{
  "rope_base": 11400.0,
  "rope_fraction": 0.75,
  "dataset": "wikipedia_en"
}
MLP neurons of a small language model. Each row is named by its layer, matrix (gate and up: input weights) and neuron, and shows model dimensions 0-127. Each number is 128 + 24 x the weight over its row's rms, rounded and kept within 0 to 255. A neuron's up and down rows have the sign that makes its largest values positive.
After each neuron's rows, "fires in" lists the words (lower case) most often at its 100 highest values on Wikipedia text that the model never trained on; "fires after" lists the tokens most often just before its 100 highest values on Wikipedia text that the model never trained on.

L3.gate698 [120 139 128 185 149 143 103 111 160 153 124  60 111  91 125 172 108  93 135 158  66 106  87 139 154 147 128 149 100 147 161 142 141 119 146  99 150 130 138 128 150 117 168 128 104 113 101 127 116 100 167 129  95 160 145 139 159 143  84 129 108  90 154 122 111 143 138 108 106 128 101 116 126 116 104 128 130 120  77 121  77 112 116 130  99  87 156 142 148  75 148 112 167 143 126 162 100 101 155 134 102 109 117 104 111  97  68 132 128 114 143 105 110 120 157 112 131 153 142  94  94 146 103 124 134 129 137 114]
L3.up698 [149 119  99 142 105 144 133 152 145 121 136 110 120 182 161 100 129 144 124 102 134 124 151 148 115 109 123 134 145 125 133 127 167 153 115 138 111 135 167 136 136 133 133 180 120 149  81 126 154 127 136 108 140 167 115 137 119 104 132 114 126 171 131 148 179 140  88 109 118 103 136 112 116 115 166 111 116 156 103  93 132 145 118 145  84 102 157 173 107 128 103 102 106 102 157 112 118 129  99 133 135 120 139  72 112 105 151 131 102 103 120  76 122 121  52 144 113 106 166 140 113 133 110 114 153 142 133 161]
fires in: "3", "did", "34", "33"
fires after: " |", "|", " d", "rans"

L3.gate87 [131  95 141 151 128 163 182 149 137  90 124 154 105  93 156 154 133 151 138 107 116 122 138 130 136 168 126 176  79 115 135 149 147 129 168  88 189 147 127 137 145 112  96 113 138 140 109 125 136 140 156 137  63 151 117 126 134 155 106 100 140 121 170 124 117 121 104 107 176 128 143 126 123 139 103  83 102 126 155 120  65 124 115 152 130  87 180 112 130 127 149 128 123 123 131 182 125 157 117 126 160 124 142 138  95 127 135 154 138 126 122 140 126 149 121 147 114 110 143 147 126 143 137  77 147 135 123 118]
L3.up87 [ 91 127 107 125 139 150 157 116 140 172 144 104 134 115 153 102  83 134 118 141 146  93 154 101 132  96 158 123 112  80 152 111 125 117 110 149 130 117 119  97 107 117 132 108 132 123 109 141 101 135 147 145 178 157 110 124  90 160 188 121 151  94 108 111 152 151 145 136 144 130 105 103 121 101 133 108 118 105 164 142 141 147 109 153  80 165 173 164 125  82 111  98 142 115 105 140 144 154 112 159 127  90 142 151 111 145 139 147 111 170 122  92 114 126  98 188 121 127 146 122 120  96 139 161 100 130  92  67]
fires in: "3", "39", "34", "38", "31"
fires after: " |", "|", ",", "ed", ";"

L3.gate692 [117 110 174 137 101 138 152  84 116 125 138 167 117 144 122  87  68 141 121 123  99 150 114 115 176 116 143 128 146 131 165 117 154 104 180 135 136 155 120 135 122 132 110 111 121 152 132 151 108 128 128 122  99 141 133 140 144 168 119 138  87  89 159 121 115 143 105 137 163  68 144 111 123 116 119  87 172 113 143  98 105 154 127 148 164 167 131 127 132 147 148 148 156 123 126  87  71 179  75 119 155 123 121 177  92 133  86 141 124 122 161 149  91 111 137 102 162 124 114 155 105  91 163 145 178 132 130 152]
L3.up692 [100 138 106 133 110 152 151 122 148 195 140 115 144  98 126  97  91 123 149 124 113 138 113 104 159 120  84  99 109 117 133 108 166 186 145 141 105 141 105 108 122 123 149 146 133 148 126 145  60 166 153 121  65  91 118 105 112 152 133 154 134  91 115 137 176 136 114  98 140 147 134 124 119 191 136 135 133 133  93 146 113 113  99 162 107 114 150 154 169 139 115  98 145 102 157 129 136 150 138  66 196 126 120 123 133 124 131 112  88 117 105 131 151 110 136 130 126 145 108 167 145  95 128 152 165 117 115 141]
fires in: "2", "28", "27", "26", "3"
fires after: " |", ";", "|"

L5.gate841 [137  98 134 131 128 139 100 103 123 145 140 115 113 188 155 169 103  73 152 147 158 103 120 153 156 120 128  77  96 178 122 177 140 133 137 156 116 149 161 135 126 134 138  91 143 105 177 135 106  81 104 121 129 130 190 129 148 137 117 134 122 119 129 154 112  99 140 164 151 104 132 118 129 131 106 153  98 104 157 139 108 122 141 181 106 130 126  81 152 113 136 127 132 114 135  80 119 125 137 153 183 139 129 124 107 117  86 161 155  95 133 118 139 143 134  97 125 136 150 120  67 130 135 115 149  99 139 134]
L5.up841 [161 129 142 113  87 149 142 142 124 145 107 148 139 169 146 159  99 129 126  88 135 108 100 138 154 132 108 117 134 116  94 131 118 135 124 120 104 158 137  75 127 144 110 121 101 128 153 197 112 120 118 123  98 148 152 124  76 109  84  88  80 116 110 160 140 124  91 152  93 128 105 143 100 112 161 123 129 127 149 101 136 130 160 127 149 123 128 135  79 130 164 101  93 120 135 166 130 123 134  90 121 120 150 130 118 131 112 138 109 145 117 132 139 113 119 108 137  94 126 137 116 114 121 124  67 105 133 151]
fires in: "president", "minister", "secretary", "governor", "attorney", "chairman"
fires after: "res", "is", "t", "overn", "orn", "air"

L6.gate219 [163  94 137 123 143  99 124 143 148 149 128 166 130 130 176 136  72 144 128 155 140 144 100  97 128 156 125 140 116 130  72 116 137 142  86 109 132 119 148 119 157 155  90 126 126 141 124 117  93 108 124 118 162 129 134 173 144 120 121 111 134 101  97 118 139 125 116 142 114 104 100 120 128 132 140  98 148 129 149 136 148 179  99 163  97 141 132 137  94 117 109 194 105 145 160 192 161 109 133 101 152 128 122 133  67 111 148 114 131 131 137  82 113 131 145 143 107 101  95 122 123 120 145  90 139 160 129 125]
L6.up219 [183 116  80  75 125 133 153 114 159 100 151 168 117 144 134 138 111  82 127 158 156 113 123 104 128 140 117 147 179 167 110 120 137 155 114 123 135 128 136 155 117 127  97 106 120 134 115 129  78 123 155 148 173 143 142 103 128 120 154 117 126  93 159 132 139 113 130  85 134  98 150 139 151 149 104 112 102 147 115 147 132 150 130 143 135 105 103  82 113 143 124 108 136  84 132 147 126 152 160 108 109 136  99 157  98 139 150 139 131  89 124  98 147 169 135 132 144 123 126 108 174 131 111 113 115 142 122 103]
fires in: "he", "she"
fires after: ".", " l"

L3.gate62 [127 183 135 146 134 159 127 104  90 119 138 115 183 161 110 101 138 131 112 125 150 117 146 112 114 153 128 159 132 106 125 108 121 134 140  97 133 123 128 101 123 140 127 145 107 109 152  76  93 134 122 148 139 173 116 162 143 119  80 191 143 145 122 119 144 120 115 143 100 128 168 164 100 136  90 113 112 107 143  72 104 126 136 161 156 151 111 124  57 121 126 135 154 130 141 167 131 155 119 172 138 125 167 142 123 125 108 135 114 117 121 123 151 112 125 130 110 177 124 138 155 154 149 166  83 110 146 115]
L3.up62 [145 138 165 103 138 127  83 160 141 124 166 114 140 129 100 131 147 129  78 134 142 133 143 107  78  83 135 121 156 157 129 113 147 141 140  83 125 121  89 101 160  97 133 152 108 112 143 157 156 156 113  79 151 112 139 176 133 133 105 112 151 156 137 122 127 126 111 147 161 134 116 134 100 120  83 119  81 175 157 105 100 114 190 114 129 195 164 113 125 119 123 125 122 116 123 141 141  92 111 120 126 158  75 134 146 118 106 153 132 120  94 130 127 157  93 125 146 111 138 158 169 153  89 127 139 160 142 154]
fires in: "other", "together", "peter", "meet", "italy", "network"
fires after: " P", "e", "g", "al", " N", " n"

L11.gate409 [ 95 141 134 166 164 165  98 135 138 153 127 124 156 157 169 132 165 126  95 126 138 117 141 163 156 153 132 153 137  97 136 145 131 129 136 112 128 140 177 116 132 152 105 138 103 117 106 130 139 124 165  92 134 114 116 119 131 115  85  98 119 140 159 111 126 122 183 143  89 121 122 163  91 142 158 144 122 134 119  79 151  97 138 126 118  96 133 122 168 143 101 148 152 131 110  98 150 119 174 163 175 112 119 152 144 186 119 153 147 103 151 120 143  90 130 121 122 126 124 130 122 122 141 123  80 140 139 194]
L11.up409 [153  99 159 134 122 149 116 167 134 111 132 118 113 133 105 136 135 105 119 134 137 156 134 131 181 120 129 142 108 132 126 124 113 149 130 105 138 152 109 117 110 133 157 163 148 111 163  78 145 153 129 106  99 137 133 162 149  64 108 122 125  99 160 119 130 137 139  90 138 166 103  86  91 142 134 140 112 121 180 112 138 116 103 109  94 132 119 169 111 143  86 132 143 128 127 155  80 115 141  92  89 110 143 125 125 145 130 154 161 143 138  93 152 127 129 120  91 116 145 146  82 165 157 168  90 189 129 107]
fires in: "grumman", "british", "scottish", "sweden", "comedy", "comedian"
fires after: " Gr", " B", "ot", "w", " pol"

L3.gate656 [123 117 125 116 116 112 108 151 146 104 139 126  86 123 128 179  94 172 157 144 146 148 100 169 158 115  90 175 109 119 112 148  98 175 131 127 137 140 102  89 134 111 117 131 146  79 123 148 156 125 163 120 126 134 147 150 160 107  95 108 113 143 121 110 150 127 114  71 103 141 124 152 120  99  99 187 131 155 127 120  97 111  66 151 162 139 129 139 126 125 110 129 163 168 118 161  91 144  71 138 147 121 145  89  97 110 132  90 106  99  86 142 134 118 124 108 139 111 169 114 100 151 138 117 126 102 104 118]
L3.up656 [111 146 138 140 108 143 167 158  91 106 104 114 121 109 157 144 134 139  92 158 151 118  97 140 156  85 133 124 122 140 135 138 103 103 149 109 126 138 116 117 120 150 132 153 156 114  96 167  94 131 170 119 125 158 123 141 156 108 112 138 106  85 168 146 104  98 134 126 142 160 128 126  85  91 144 121 137 106  85 138 141 111 125 129 153 181 116 153 123  85 134 125 127 104 124  97 134 154 147 121 167 152 105 122 124 113 115  87 136 132 119 136 100  83 114 127 135 165 121 130 119 137 138 145 107  83 144 166]
fires in: "there", "green", "released"
fires after: " the", " G", " The", "The", " g"

L5.gate20 [ 85  78 162 106 140 105 142 137 153 137 134 106 115 124 119 125 123 140  83 152 155 148 124  94 119 142 123 113 141 131 133 121 117 153 137 148 115 146  99 124 131 140 107  92 139 121 145 124 146 144 133 120  91  91  78 109 143 119 143 108 155  91 124 116 124 175 121 175 130 101 139 123 112 125 136 133 126 142 213 156 134 113 124 158 153 138 116 119 115 144 121 141 128 149 125 121 121 102 111 152 151 104 136  84 112 118 184 148 109 148 153 156 149 112 149  91 142 107 127 116 167 158 139 163 125 166 115 157]
L5.up20 [141 119  91  79  98  99 111 111 141 124 163 147 106 127 152 140 113 135 159 139 114 157 104 106 130 120 171  99 135  90 116 159 128 125 133 125 136 158 151 147 163 121 152 104 146 148 166 121 136 141 133 122 146 149 150 118 109 120 114 177  87  62  82 145 120 110 164 156 107 164 135 169  88 113 145 137 142 106 172 121 119 114 116 130 141 126 126 116 102 157 107 127 134 160 158 123  97 126 125 116 123 132 125 109  95 120 137  89  82  51 166 133 153 133 112 119 113 116 116 101 114 115 127  97 111 139 125 103]
fires in: "joined", "government", "governor", "police", "attended"
fires after: " j", " g", " G", " att", "l"

L5.gate496 [141 129 110 138  49 129 126 130 125  98 114 138 106 148 192 182 205 112 118 143  99 102 113 141  91  75 119 124 116 135 146 167 161 150 121 126  84 132 160 143 141 126 104 131 166 126 162 130 127 144 131 141 108 172 133 142 130 124 147 117 134 106 106  88 131 117 169  82 133 127 149 155 102 107 117 166 163 167 133 152 147 126 128 123 130 125 154 104 130 141 136 135 161 110 138 131 142 108 141 105 131 137  81 146 106 148 154 114 134 106 126 115 103 181 124 148 181 118 161 144 120 115 112 130  80 114 131 111]
L5.up496 [151 122 180 112 130 149 107 130 133 161 106 132 150 118 137 143  94 125 105 106 126 139 115 105 129 107 143 117 135 137 151 140 162 106 149 124 150 138 142  99 125 130 100 193 117 169 184 108 129 125 140 142 122 153 107 181 101 170 135 145 102  98  61 115 144 127 115 122 113 137 132 123 140 115 129 131 106 121 113 198 186 180  96 137 134 136 150 113 110 105 143  91  64 135 127 133 151 127 103 107 150 125  80 103 104 113 152 154  90 140 132 126 140 147 140 138 142 147 122 128  88 116 153  98  91 162 143 159]
fires in: "which", "it", "he", "she", "because", "they"
fires after: ",", ".", "),"

L5.gate870 [ 92 146 136 106 110 104 142 141 160 127 128 101 102 105 164 104 141 126 145 122 113 136 155 145 134 154 124 157 143 127 112 142 145 126 171 112 129 118 133 141 130 107 160 135 128 123 143 125 104 149 132  91  79 126  76  77 137 164 117 108 140 126 112  97 142 119 133 143 165 148 119 105 159 129 130 136 144  99 137 110 149  78 138  71 117  95 148 159 124 134 116 139 105 140 168 130 120 155 136 111 171 159 156 116 118  96 148 105 115 169 157 142 125 176 116 146 141 134 144 144 156 119 128 156 140  80  77 118]
L5.up870 [113 104 148 154 138 150 100 147 182 135 112 180  88 154 177  79 140 119 150 104 135 151  91  94 124 146 127 120 134 140 128 136 145 116 113 130 142 139 104 139 132 125 124 138 125 164 147 135 133 168 138 136 141 127 119 139 129 195 105 145 116 104  90 159 137 133  84 120 135 118 185 123 151 106  92 117 122 124 120 118 119 157 105 130  73 110 158 171 118 123  91  98 114 174 142 110 119 148 146 118 125  99 136 136 150 110 112  64  79 145 105 153 164  91 148 155 138 114  79 137 126 105 118 104 159 152 148 137]
fires in: "3", "32", "2", "36", "34", "35"
fires after: " |", "|", " (", "\n", ",", ";"

L2.gate886 [140 141 105 114 133 138 137  91 109 123 130 130 131 130 183 108 111 140 171 115 118 121 124 150 120 128 122 163 156 134 158 104 138 154 172 153  91 127  71 135 116 120 104 112 137 118 131 170 123 103 166 101 126 158 130 144 143 103 164 119 159 188 158 165 151 113 131 105 109 139 125  88 177 137 109 118  96  85 118 122 132 130 117 115 173 100 164 139 101 150 145 115  74 133 135 147 114 114 141 121  98  87 154 175 124 126 123 145 117 135 111  86 188 150 111 167 104 128 161 150 128 134  90 132 102 144 119 154]
L2.up886 [155 180 125  91 102 130  86  88 129 124 138 120 136 143 111 147  86  99 101 117 181 150  74 113 117  92 157 116 139 123 141  97 156 111  82 161 126 156 147 102 124 128 149 104 170 124 166 108 154  99 105 148  79 137 138 175 162 118 136 147 112 124 140 132 147 135 113 132 150 144 104 104 143  99 116 135  94 140 126 128 142 132 120 160 106  94 144 131 111 113 119 140 107 132 142 125 132 133 164 135 105 110 175  99 156 110 101 115 122  96 127 136 190 139 124 127 153 117 160 145 173 143 156 116 144 113 118 134]
fires in: "house", "released", "republican"
fires after: " rele", " H", "ro", "p", " h", "ep"

L3.gate681 [ 89 157 121 115  98 163 153 131 138 142 122 185 135 129 143 137  57 124 168 121 117  98 125 149 102 141  73  93 131 139 102 123 101 123 159 134 171  88 146 142 162 117 102 167 135 121 144 140  97 123 129 108 128 144 127 133 144 127 170 155 151 120 159 124  99 125 140  97 140 141 134 130 164 128 138 110 119 134 135 136 148 134 111 145 136  85  99 177 110 164 153 130 143 112 126  95 145 108 108 106 133 103 124  87 125  70  99 114 103 103 160  95 131 139 149 152 153 108 107 126 129 100 130 153 136 116  80 112]
L3.up681 [151 119 100 146 160 157 141 134 172 154 127 125 140 147 135 139 131 143 145 180 164 115 145  87 114 104 141 118 129 171  99 110 160 132 156 135 109 116 165 123 122 125 116 142 154 151 131 104 134 119 181 151 101 140 148 154 119 154 138  87 132 119 133 135 128 130 110 158 117  91 147 138 135  95 146 122 144 138 120 131 137 134 112 100 131 100  91 104 107 144 127  84 116 125 109 149  99 135 160 106 147 122 138 106 139 142 138 139  75 132 141  93 120 148 165 112 118  89 132 138 147 136 145 104  97 149 145 108]
fires in: "english", "he", "built", "third", "military", "leseurre"
fires after: "l", "u", ".", " th", " m", "ur"

L2.gate132 [ 85 132 119 128 122 150 116 126 111 150 125 129  82 119 148 133 147 100 100 124 108 129 122 158 190 122 103 149 126  97 132  97 113 110 109 151 126 153 108 144  88  82 159 106 104 168 112 137 123 143 142  79 106 156  94 132 137 183 140 127 149 116 136 119 145 106 126  95 145  86  98 137  97 112 144 136 123 110  87 203 176 145 162 120 142 131 129 123 117 134 139 169 146 144  94 157 116 148 122 143 144 118  81 141  79  91 143 128 151 142 101 128 133 136 120 132 148 103 145 115 143 117 161 126 129 125 168 167]
L2.up132 [145 115 141  37 129  88 110 132 150 108 141 130 152 136 155 104 136 115 115 117 140 127 121 122 118 113 111 212 123 152  86 147 119  95 167 136 109 120 133 125 110  92 149 109 111 134 126 124 113 146 152 202 127 149 144 178 130 193 123 113  82  79 146 130  79  89 135 124 113 155 173 128 142 110 123 134 106 172 168 140 153 128 127 127 141 122 132 149  80 122 142 130 116 107  95 125 125 122 142 139 130 132 159 120 106 112 128 123 120 135 116 155 141 127 138 116 158 169 131 168 149 118 158  87 149 124 115 104]
fires in: "3", "32", "34", "31"
fires after: " |", ";", "|", ":"

L12.gate150 [153 121 129 133 139 130 157 144 115 148 104 123 125 115 107 101 125  61 112 114 114  90 131 141 103 124 115 151 115  99 120 186 121 111 101 102 129 109 110 108 129 140 107 132 156 118 139 152 105 122 136 135 133 132 106 109  98 105 117 120 113 133 113 114 146 168 102 121 110 119 100 196  84 114 119 119 132 109 127 122 108 130 112 130 107 151 130 126 118 119 128 156  83 158 171 179 101 127 130 156 151 124 126 126 126 109 123  83 154 118 132 166 125 182 124 120 166 149 143 128 112 133 103 140 103 104 101 102]
L12.up150 [151 137 134 112 132 146 107 131 166 139 111 146 132 177 152 136  84 151 125 130 126 140 178 180 133 167 101 139 155 124 116 155 144 153  72 121 116 148 124 104 184 114 140 105 120 134 119 109 136 111 154  69 133 142 105 151 129  87 148 154 134 124 182  85 153 154 124 116 130 149 154 121 107 153 100 116 115 153 158 141 113 161 135 141 151 145 152 116  94 109 149 109 104 113 117 133 155 129 141 180 138  51 133  81 135 121 135 112 121 126 141 152 115 151 110 148 107 151 140 152 102 139 138 128 134 125 119 138]
fires in: "the"
fires after: " in", " on", " of", " to", "rough", "ed"

L2.gate91 [124 175 120 100 149 144 122 106 154 133 101 162 138 131 102 139 148 210 114 132 107 111 142 111 154 115 107 129  91 127 116 146 125 126  86 150 128 147 122 109 179 148 115 101  95 134 138 173 124  95 148 121  95 126 129 151 125 174 120 149 159 104 157 138 134  92 107 158 148  96 154 128 116 125 115  93 154 124 114 107 115 119 140 108 101 106  96 105 142  98 167  86 164 131 105 161 136 136 160 100 109  88 131 113 142  97 105 112 149 122 159 148 130  94 129 166 109 114 168 165 145 131 129 110 167 187  80 116]
L2.up91 [101 155 146 134 108 105 132 127 103 133 128 106 134 102 120 112  92 108  80 141 133 136 152 162 112 144 151 113 146 113 112 112 145 128 106 120 166 144 120 133  63 101 102 132 171 103 134 118 109 113 137 140  76 124 171  94 133 109 157 151  86 162 153 116 142 175 100 112 128 121 135 112 182 184 154 124 124 125 152 132 149 145 164  98 126 119 133 135 142 147 170 144 141 176 161 133 111 142  93 156 147  58 128 123 110 144 128 163 131  98 160 148 118 131 171 121 128 125 127 133 168 113 122 108 161  98 151 126]
fires in: "1", "100", "1st"
fires after: " |", ";"

L6.gate513 [115  93 154 152 149 103 109 149 143 120 132 141 112 175 113 136 145  95 138 126 125 124 159  83 132  63 119  84 140 116 145 144 160 123 100 104 112  79 128 137 119 124 146 110 120  98  87 164 152 134 132  91 119  83 140 171  97 148 152 139 109 139 167 121 125 141  83 103 103 172 133 144 124 143 119 141  99 139  78 122 111 150 122 120 171  89 154 136 118 115 123 162 134 155 127 130  83 135 112 121 152 133 109 186 124 121 117 176  90 150 116 104 123 144 120  79 118 143 128 132 140 134  96 113  98  98 100 146]
L6.up513 [147 139 151  75 165 118 106 127 166  96  90 169 116 105 103 170 108  91 108 146 159 160 116 117 135 114 121 134 166 106 110 150 119 164 123 100 144  95 126 103 138 143 111 133 100 134  92 123 166 138 123 132 109 101 105  95 139 133 129 144 111 114 136 116  92 101  97 126 130 134 107 101  88 139 113  84 182 163 127 156 124  97 127 159 150 112 131 141 125 106 105 110 152 154 157 113 139 157 103  86 153 159 136 129 136 121 134 155 112 117  99  98 150 142 196 125 166 131 137  94 126  78 122  98 117 122 140 143]
fires in: "released", "release", "directed", "group", "director", "ground"
fires after: " Re", " d", " the", " was"

L6.gate275 [136 129 120 136 108 120  94 150 111 146 165 153  92 155 112 135 136 129 154 129 106  72 138 136 136 158 140 133  87 146 111 166 121 156 125 130 156 200 104 126 118 132 132 139 162 142 125 139 109 104 104 121 135 151 111 101 182 130 103 151 101  90 159 108 100 133 134 126 131 121 107 125 131 139  95 106 130 134 132 131 109 162 130 133 172 129 153 116 133  78  81 131 160  85 145 122 141 122 147  91 168 116 151 106 114 114  87 128 138 126 153 161 115 102 115 100 115 139 113 119 105 104 131  83 149 144 113  87]
L6.up275 [124 145 120 119 174 102 102 129 118 184 123 111 107 120 101 125  76 131 142 163 118 115 144 126 139 129 117 134  86 113 114 112 152 160 172 171 142  72 150 140 121 110 143 149 127 137 118 148 143 128 103 127 106 111 149 172 109 143 147 133 154 121 131 128 140 138 136 177 146  64 137  93 126  89 115 127 121 137 114  63  90 162 134 143 155 107 136 109 118 139 185 158 131 157 123 118 110 137 127 122 137 126 163 149 129 112 182 157 171 121 158 112 125 140 140  84  80 120 141  93 151 124 151 117 144 111 119 163]
fires in: "1", "votes", "in", "100"
fires after: " |", "|", "ot", ":", " (", "–"

L8.gate210 [139 142 124 122 125  98 102 145 158 136 135 122 133 114 128 100 149 101 139 143 131 150 111 109 116 132  83 134 137 128 154 137 177 127 123 136 108 114 106 119 112 162 110 106 164 140 116 153 156 132 129 144 136 119 115 146 105 181 118 108 110 115 123 118  68 128 147  85 134 164 123 126 122  97 161 111 128 113 118 127  83 152 120 120 126 168 105 186 143 132  92 100 157 168  98 118 106  92 115 131 157 151 137  64 102 151 134 142 172  66 136 129 185 137 175 105  88 157 156 130 110 146 126 114 135 156 126  79]
L8.up210 [103  99 110 146 108 126 122  98 137 128 133 168 128 159 150 140 165 104 127 146 150 107 143 153 120 137 131  98 148  81 147 122 139 138 135 109  98 131  94 119 114 207 132 129 154 119 127 125 151  71 118 180 111 133 115 102 122 128 105 130 103 119 127 116 127  98 149 121 128 151 134 111 108 112 155 161 123 151 115 163 154 158  98 124 128 129 125 148 148 140  68 120 135 178 121 129 142 138 131 128 107 115 115 101 130 134 144 108 192 104 110 153 162 122 104  89  71 135 151 123 128 144 154  90 111 191 129 139]
fires in: "there", "total", "local", "addition", "additional"
fires after: " the", " T", "d", " The", "The"

L3.gate254 [167 101 126 121 148 122  81 133 132 150 175 129 144 152 106 153  93 148 111 112 150 163 163 148 124 163 133  94 163  98  84 168 187 104 108 126 115 154 124 154 163 123 105  96 119 206 144 149 114 153 138 108 119 138 114 123 120 126 145 147 149 152 151 113 125 139 123 170 124  91 117  61 129 133 113  97 107 169 120 155 118 137  90  99 128 129 128 134 127  98  91 102 118  97 125 141 139 106 163 103 139 106 127 140 106 131 140 158 110 151 134 139 120 150 126 140 120  88 165 165 177  54  85 134 159 123 118 134]
L3.up254 [156 130 103 193 116 131 125 115 135 120 116 105  81 120 149 162 138 159 118  71 100 114 128 153 149 132 147  87  98 126 166 121  93 125 125 147  91 124 142 145  79 132 142 173 149 121 165 156 119 125 159 110 105 118 153 137 136 110 140 111 142  90 132 136 126 147 118 165 123 175 114 114 141 170 112 113 186  74 138 143 133 141 107 128 153 129 126 127 133 152 129 153 133 132 117 149 162  84 158  99 122 179 150 153 120 135 124  99 144 160 166 140 158 162 141 140 192 117 143  82  89 152 117 125 123 127 106 163]
fires in: "2", "1", "28", "26", "27"
fires after: " |", ";", ":"

L5.gate134 [136  74 117 147 128  54 103  98 130 155  98 157  98 154 131  73 150 152 116 165 140 132 130 113  88  99  91 184 131 123 102 134 116 128 166 124 110 104 128 154 134 120 134 105 115 123 131 166 157 122 124 161 131 108 111  92 126 135 104 109  75 125 138 121 114 126 104 113 114 122 163 121 125 109 153 140 109 115  78 161  95  89 112 128 134 158 103 140 150 149 120 161 131 138 126 138 176 163 140 105 167 155 142 111 142 101 138  93 139 145 142 161 116 125 115  93 164 118 125 169 115 128 142  89 132 143 167  69]
L5.up134 [121 121 182 101  89 130 143 156 113 131 182 119 118  86 138 151 140  99 158 133 137 123 124 141  99 124 118 109 163 132 116 145 129 142 142 121 130 166 126 110 111 137  96  78 156 166 139 138 123  75 147 124 179 103 136 136 119 183  95 167 140 124 121 143 122 158 152 146 138 139 139 109  99 162 133 131 124 148  94 135 181 133  93 179 109  79 143 127 113 110 128 139 136  78 133 156  73 176 161  95 117 137 118 112 139 117 152 135 149 107 126  96 134  96 136 116 119 143  91  90 128 112 183 151 121 114 177 132]
fires in: "team", "station", "television", "4", "3", "construction"
fires after: " T", " |", " st", "e", "st", "–"

L6.gate251 [129  92 125 112 143 131 149 146 197 122 105 124  92 137 160 100 118 123 179 142 134 162 113  70  93 129 175 124  90 115 119 155 118 173 125  94 130 133 131 146 124 161 159 140 134 168 137 134 165 155 142 124 104 164 176 133 127 165 124 107 140 117 101 140 136 126 131 103 122 154 111 149 124 100 111 158 146 123 122 124  95 168 131 148 132 138 132 168 139 128 123 102 142 144 112 106 103 138 102 129 144 108 133 154 121 145 154 125 134 100  95  84  98 158 108 129 122  86 169 126 121 132 157 153 113 136 173 119]
L6.up251 [164 119 110 160 126 150 120 137  80 139 150  66 136 100 107 156 137 151 166  96 119 137 113 191 132 146 132  59  87 109 109  97 135 105 154 103  90 149 117 123 128 115 108 126 102 142 105 132 104 122 143 153 129 162 117 112 126 135 125 106 117 115 148 102 141 158 136 125 121 129 120 163 117 101  88 105 147 169 158 166 133 144 146 133 122 146 107 170 100 113 110 100 148  98 163 124 143 167 128 105 154 121 122  89 122 129 169 150 143 117  89  91 155  90 146  93 147 122 129 117  92 151 134 139 136 123 135 101]
fires in: "there", "grew", "green", "give"
fires after: " the", " g", " The", " G", "The", " ag"

L3.gate332 [139 127 142 114 142 166 122  93 174 129 170 126 112 154 157 107 136 118 141 148 130  84 168 125 116 114  78 143  81  96 131 112 107 125 136 172 141 139 135 121 119 163  88 160 149 149 130 116 109 114 121 128 148 151 102 105  90 139 101 136 129 120  75 142 158 152 128 132 152 131 131 151 116 154 139 172 124 153 114 151 152 124 151 125 146 128  74 145  95 107 131 152 161 105 155 171 133 173 142 110 144 131 127 123  88 123 154 126 143 145 128 145  75 141 129 139 149 147  92 186 144 119 144 120 134  95 160  92]
L3.up332 [125  59 154 135 124 117 141 142  81  86 111 143 132 157 130 124 122 111 131 150 120 120 124 157 119 125 123 156 144 143 161 105 144  78 118 120 147 154 151 154 116 119 143  94 154 144 148 136 111 117 152 182 105 137 126 158  96 143  98 133 149  96 125 116 123 136 109 132 127 164 150  91 143 142 153 134 137 149 156 153 114 118 165 103 112  97  82 116 133 122  92 117 152  92 103  99 136 174 142  72 148 106 118 104 127 151 170 181 112 160  81  94  82 120 111 132 117 130  93 135 139 119 106 124 126 142 151 142]
fires in: "3", "10", "32", "2003"
fires after: "|", " |", "-", ";"